Part of a small language model's weights: 14 layers.
MLP neurons of a small language model. Each row is named by its layer, matrix (up: input weights) and neuron, and shows model dimensions 224-319. Each number is 500 + 25 x the weight over its row's rms, rounded and kept within 0 to 999. Numbers have three digits each.
Before each neuron's rows, "fires on" lists the tokens most often at its 100 highest values on Wikipedia text that the model never trained on. A number after a token or word is its count.

fires on: "iti" 19, " Qu" 12, "act" 8, "nomic" 6, "ive" 5, "matic" 4
L4.up1140:482490517490494487488534484552531511497465516544488481484520497431518522494501477537524510493501478517499565497467491477506519490502474512527469508487538481476492493470474493537540511465503469506488498498479522504464543502489482551520495499466520509453480536516469525503490519525507514506

fires on: "\n" 63, " =" 19, "==" 9, "===" 7
L4.up1289:473457501502501467493510552445475472507486495520532511445551535480490506480481520515493506496520510463492514500471488470487528550479526532513531493454499458491467506487480531512470499478519500544467448490494490467492482528529468500526485480496490458450455493488511486509499533536528542528

fires on: " re" 25, " Re" 13, "-" 12, "6" 7, " of" 4
L10.up669:491500460482477505471495518490545483501484444483497486505461496495519520504517548517491467510515491527471504497513534490467482452517533484498516551467544506495520487502485501472475518464497470491518468546496510460491471537496493479549503488514511531507508496487520462486467484480455498503

fires on: "==" 31, "===" 23, " =" 16, "\"" 10
L10.up1355:516518517491468512471554508507487500510508512478479505452467533518518483478518519471500511508476450513504482537512500473496510496481481504484485518500528458512498501513513524544501457499472489534516483471504498474493508488515527524538533523475497489488434489481500522472486488510528526551

fires on: ")" 71, ")," 16, "," 13
L4.up1450:520521479512526497484511476485469471475502511529500509477473500490555485452517536483535504541492484581442493508516533513458517509446531525460480538484547464531545509517474523535512492492472533528502490501503559488473505525472478498466515522482507494461507541489560469476467526531503509481

fires on: " =" 39, "==" 30, "===" 14, "====" 4, ")" 4, " ==" 4
L10.up1075:523495509475456485512515544496481490477488479486517540467492506505500482487486520518491502486485482486486554490545517525516533523475458476491508508510519462502463506527465506519502486520467465498503520507506502529514494494492501503506510484463509497466506484467495509463481500468549514488

fires on: " the" 19, "s" 19, "0" 13, "2" 8, " " 8, " D" 5
L10.up216:498481481463492438480475488464519482486506474503520467501521526538549502500504536473486519523533570499492489504524525473514501459488491531496510482474486470489510493528433493492517560516467539476528497497512537467468490514488481488488493432466525475471460472500530487498502552484499474506

fires on: "1" 23, "2" 22, "." 10, "4" 9, "0" 6, "9" 5
L9.up463:424521482477523533523503494521509473537489521501481519493446498488518527503476531506491528494513518487479483496482462506487493505532490512466483542523506507516487492513454494488533509525493540519491490520489491494458524492485494462474496497523474473476519498491455475483480490545500480512

fires on: " as" 24, " with" 12, " east" 6, " launched" 6, " lead" 5, "nes" 4
L4.up570:505514482521543511437502506485500494483483481515496509530478518520506513502544498508497511559459530473480487483468531488487504492500505542514470531480482486487486498477468469517510511545478481489506483500463470477462475492487447463493484436500445478521503498506529530506515456493559513524

fires on: "nal" 14, "cus" 12, "7" 9, " Species" 5, "nning" 5, " October" 5
L4.up1567:502488499509482480502534529494510492519478498485504524516507511494506476508497532511568507520490533508504526522462503498532513518539457469473507498507467482483514524556552514444523510488484480509509514516483485498491460503454466541505456496512489483525467475507502484512486513499490471474

fires on: " |" 42, "." 16, "1" 7, "2" 7, "3" 5, "5" 5
L9.up532:487510513495536502491488480449516449554464489503522518474563533490522495445491478484509483558484505511490519499505509453533510496500549538495478494464489493505549515510531523513469477511522503491455493478480516489439513495517481467500500539536471530476532468490444481504501542500496492552

fires on: "." 56, "\n" 39, "==" 4
L4.up1048:470493504493487485474519536465493477551497498504524496469531539476513491485492508521476486527474481488463517502500530499489512523473554517501503489473549487511539496520468504529540486488489513528441489500517487435505541485503457480485522464497505456471441495490506476511492540537525539526

fires on: "==" 96
L4.up331:472462485573526485466513502473523512493499464548511510499531532487493479491541503499509559485498514504481497515486499462493476522494508502499549517500514528500494503505459529513464508495484473470443488483492479483477519490509508461487486506495445503535497526506516501498499494493507484540

fires on: " " 38, " a" 27, " the" 4, " his" 4
L10.up1108:488447465486454443525481571487492513511517494488477530447502526550480460491478482474486512539534506489502544483532558479515508486529492477517498540539519498476500479559483536536497527462478505484468517475525505525503487521477509488461495468501526523527499520482539467497493488521479480518

fires on: " |" 56, " " 17, "." 8, "1" 6, "2" 6
L9.up657:527495485509488487535493512455488438516507489493503485465532499479557485450505489497479520541526505498527516510516489468519468547466503531515467543499509499510528525512500518525506469467504530518478464522495531489452458508526480478470493532518502501472528507492516456494492562522511501525

fires on: "==" 33, "°" 9, "e" 7, " People" 5, "du" 5, "1" 5
L4.up87:460498492527523481500470504517520492520507466502527520508508536467485508484512471538485503509498521496477569534482488493499458492513490487503496526478527494509504519488452514494518547494472528526480425485484479489501533496518493394492469522504464513483480473504520505504469478536496513555

fires on: "9" 61, "1" 6, " This" 6
L4.up1775:510520477475490424494476535506518482484459500495510505494477507509508528470510498453494531508533498506438508540472533489473510487486512519511489530485507478521536509477454494470503544508518578505514491528481524506425502495525462508492488477503469520503495502491494491501490529518540464500

fires on: " to" 50, "ly" 8, " in" 6, "one" 4
L9.up1528:494530504474530455537482478478508502498541503500526483479538468499481477493508522512478488526482491516464503525527497476488517530500554542515517479509528470534570467504495556490505477540497514501446496479486513457519486487515512502521523509473491517476496493514538483438519523527496464533

fires on: " New" 41, "w" 6, ":" 5, "," 4
L9.up811:539496472478477518490467537464490511508494493528533515473523496489529483416461544519517470496504503564513522503510522477479451501487503516500533514501484462518504513518500516491446522513464493526527480517490528489538490533498500480521448466524499462486498513480520482434512552492498505520

fires on: " of" 17, "ing" 15, " by" 15, " for" 7, "es" 4
L4.up1683:464513496508547504484512541502507484510510506524461486445524529518522529538484537501467490527477470511470495507450512520466463515520495495508490477493511502488473487495456469511486501500526477444463454492461493463485514468520513489496479451523470505439467513502533471504498498502559485497

fires on: "i" 14, "/" 10, "t" 10, "-" 10, "d" 9, " of" 9
L9.up1611:486487452504516545520492487463515460491527499464488502503476516475512508502513542530510524478491490539477486495501472478493486483512497511518460493486523474527483496499478517499512511474493510504486469493508493481508498526514505438512516484503518504490466497458515455491472521514469488514

fires on: ")" 22, "er" 18, "r" 7, "al" 4
L10.up1675:425474502522494472534484497513515512509451523507491528508495496476486497538514522559457505505519489513476513508512484515449538481473483518493509491477505453499497544520496511541524492491506481512486503476496509534521501492532489489545488485530518458483527531487512501497526505532508461531

fires on: " by" 20, " In" 11, "es" 7, "ets" 6, "ion" 4, "ions" 4
L4.up1041:507505499529499490494542487511530510472503506487498499471486541453553571497493493513480472543483490498443508509483545473507454473530496535519455505508476481506531522511431472453529477543480503464523474502480486495484530508499479498487487523454483532446458544484514460507486521502525477515

fires on: " as" 36, "8" 13, "0" 11, "2" 11, " at" 10, "7" 9
L4.up80:477477470481545515485509517500535506501487499515490524510483510530517546481513487492488509484501484510466486452474471484469474524492529482462513504473488516515437481537517470491529519520516542530526487499476533508489494494508514506532484460525524487485522465491525528478451466526503459496

fires on: " use" 17, "graphic" 13, "ing" 11, " Japanese" 5, " for" 5
L4.up1532:489500497499493502497479527480489521500481523504506497438528492500517476505515533517517512529470517494484502462509494562465463531535468503507467505500525492495499457509484539480516518494508514500477470508502500478540543522526499491497504475491511475529465513528534505508512497494557484572

fires on: " to" 28, " they" 14, " he" 7, " never" 4, " not" 4, "ly" 4
L9.up1411:450513494518491465514523505473471495527507469474496522470499502493487483495531473488450472524509524469501469506486507495496554501502515534483518528470523476506529468524505533496508469495474498525410442476525516469516483476527473480472535526480555498481501453484560516510511545514489432509

fires on: " of" 41, " or" 15, " as" 12, " into" 11, "/" 8, "ed" 6
L4.up613:485478446471509526501495570483506483500493461488504533445507470519505500477528546513518493481480524538451532458495461509491475463485526495481509543462538500540506511536475560516479484512489517519504425504507533486464512509461487496488490502483537503514488495463530476520441519550536511526

fires on: " the" 19, " |" 17, " a" 17, " It" 12, " The" 6
L9.up1410:485494465499460443501532525480482492502456536480490536469493508545529470529445517487549494543460521506512517526526507528502509501486524548492478498505522524483476484514494532515555496513470532469471511476493517528510485527549498461513490468481497478533494512462510506507468511475542509534

fires on: "1" 25, "9" 15, " In" 7, "L" 5, " on" 5, " in" 4
L9.up1219:506502440469481528505498532491492432518482473492545482497484529505503478473484536508488539508492527496478502533505484481452518459504513534536500531506545452514481514475482490469486537500528564502562489512487523521483461502510478519547465465477496523530488520458522500517449475503491517479

fires on: "," 55, ";" 4, " " 4, " D" 4
L10.up1159:520508492484485499482508483448512457476506499489545488501487514506557485463527551472510500513506461491524500483536500495477516482504490497496501497502461492534526468520459475553513472512497533505507509519516540465507493485536474469501495472520537467457533474471509413451510498511493541502

fires on: "s" 23, "." 16, " for" 9, "ed" 4
L9.up787:484504520501528473485510503504532500543481522508497507501508539489491450507527502514473494484532459494471525456512496500505508523485506498448472503476485498488565539511503467507493508523496487464487483526518507458456505515501520483512546449450494491516501447503522503509532497507500457504

fires on: "," 22, " as" 17, "p" 11, " of" 10, " including" 5, " from" 4
L9.up58:498427443507483507494484509467521508491489487506580505502482455459471474476520534483523492484519489549503517501476498485509529506517518486466535506511501506514515535496501506473517501513514480487509462490468521468483516497482491468496515501506499507470511475502481473439455534592487518556

fires on: " for" 20, " as" 10, "9" 8, " when" 8, " from" 7, " of" 6
L4.up768:463497506533491467494524542498511497518504488551515493507521526518512484537456486497506543541526532502475497548508499480487486498511516514446476487480490492512470450508479504480505513471511492517488462465476484462462530516522484487500519484513513517504455470517491478519455522525531510551

fires on: " to" 27, " in" 24, " from" 10
L9.up988:463491497483482510503458482494518511490468514537499498474539471523524458492530545490492485474480509498462523484479465494488475476491538511511518530509462486547505511537489526540496515491478537491477481497478504505521515514515519477529507486489508534503509449498481480467485503495470484532

fires on: "2" 36, "0" 17, "s" 8, "ous" 7, " " 5, "." 4
L4.up1153:497503459495517527511453447515485457476513527489468509512498507448517534468501492469498502512487476539460492507492516514527495473490466470490481521500519468509538462500497516450531467475471521500511522528510521472463516533501490527495525472481453508451509491483512487528495464530491522461

fires on: "\n" 27, " in" 12, "in" 8, "," 7, " on" 7
L4.up197:493479523520500489502538483530586511511496494483529477515517517492522504452552550483497473517508434509485519486511523520476500504499527526451478499482523491524485537496493518512507486485491488487492507536480537472480493505467496476498519485509516522517476479483456481480492485485483508493

fires on: "," 52, " of" 21, ":" 7, " to" 5, " in" 4
L9.up1508:498482471496520493493504503486501513521484518557529503495518490480547487455499539465514478488545457535454539509484552524499478473505547493489524488495501482553512476499504483517470493472484482497490469488495477482506505504507486481524489486526505495488528480497526518464492503511541524514

fires on: "1" 27, "2" 22, "4" 16, " (" 6, "7" 5
L4.up1698:478484445473507490514451511470525426493496499464482545505461515485465533509482516486524496488487471497515515459497467533469523484489490521520526549486511538539440485549492491509531539524525509491532478569487530460496511530505506525524493505549525498530539518434479513455469467519522505490

fires on: "0" 13, "2" 13, " record" 10, "9" 10, " album" 9, " season" 8
L4.up94:507494496485537475522475500492483454459523511490488530453476504473492496503509539490533504518516506546500527468487520446489514514454512528549463552498528472460497519511474519465500507495469521475500517493500526462483508516539483510533540472515551491414492495464491503543470514538487491488

fires on: " =" 44, " two" 14, " anti" 8, "\n" 8, " single" 5, " Role" 5
L4.up260:442487500503496493495533530479480486544470513494505515506525503507474486517473533518519499502531493505502530494511519505456471505510487527512503529437523508483456464519454466494519515478521480520486435496468458430508495492544482498537480493512481471477463545489508487477505517500537523534

fires on: "1" 38, " to" 11, "e" 6, "ür" 5, ":" 4, "9" 4
L9.up1664:500507518475451505520508527479500491476484446517482481496486524517495485457503507526524512469461483493493484532527556526525481467474521550450545492520505499516490543498447501508521480471491525457516510505521520506508487483500438480487483450494463467466469492479507506522418525503506511480

fires on: " in" 33, "," 21, "2" 20, " " 17, "1" 5
L9.up423:493494475504504496484481505471548501471479512509537503520533511497526475495532539514507510533508521515489546542457556509547484470492502522494534504479510473505554519484446494494500486471485458504514465512479503498525496492517513442485493504522540545490493498494513492482515475501523560505

fires on: " to" 26, " be" 13, "'" 9, ")" 8, "\"" 7, "ed" 5
L9.up931:468517516507439527473483499517538523561503471484499519456521520519499507458548491479465515529486510477525495504505476495492528510512494490485534507498516466535482489514491542551507473493447496499463499498550520486495479508474500492461480532530516473504480508482537557477500526554492463527

fires on: " to" 22, "ed" 17, "na" 11, ":" 7, "2" 4
L9.up1566:483513534523462435484477553512510496498482502499524476470505515526533469495493486504495453516497495512512515531501501484479533503512488531472527507520520465550458504507481536502542462497464535471505492496513520502504445510453480429475485497477500499494444503484501496539473498504517489512

fires on: "er" 13, "id" 10, "r" 10, "O" 7, "re" 6, "o" 6
L9.up1707:463503484501494516524531559459449480586467479503501515494518540507533510498481494542477468532499485527471520494490503538459505514500534484503528540467482478491525515503493550523486450476473507441477472467518515545486480493488503485501443523539502464498512513497462497488521492502513478511

fires on: "," 67, " I" 8, " and" 4
L9.up96:520509493533532479470484504526506486520493494502560458466483492458540519495497535501471498476530466514513498501514503506453506524422535526477504523497495479550522505494455495522525472465512515529484500515503542511491481511511467448499559468500510532461487490500480477452504541489476484489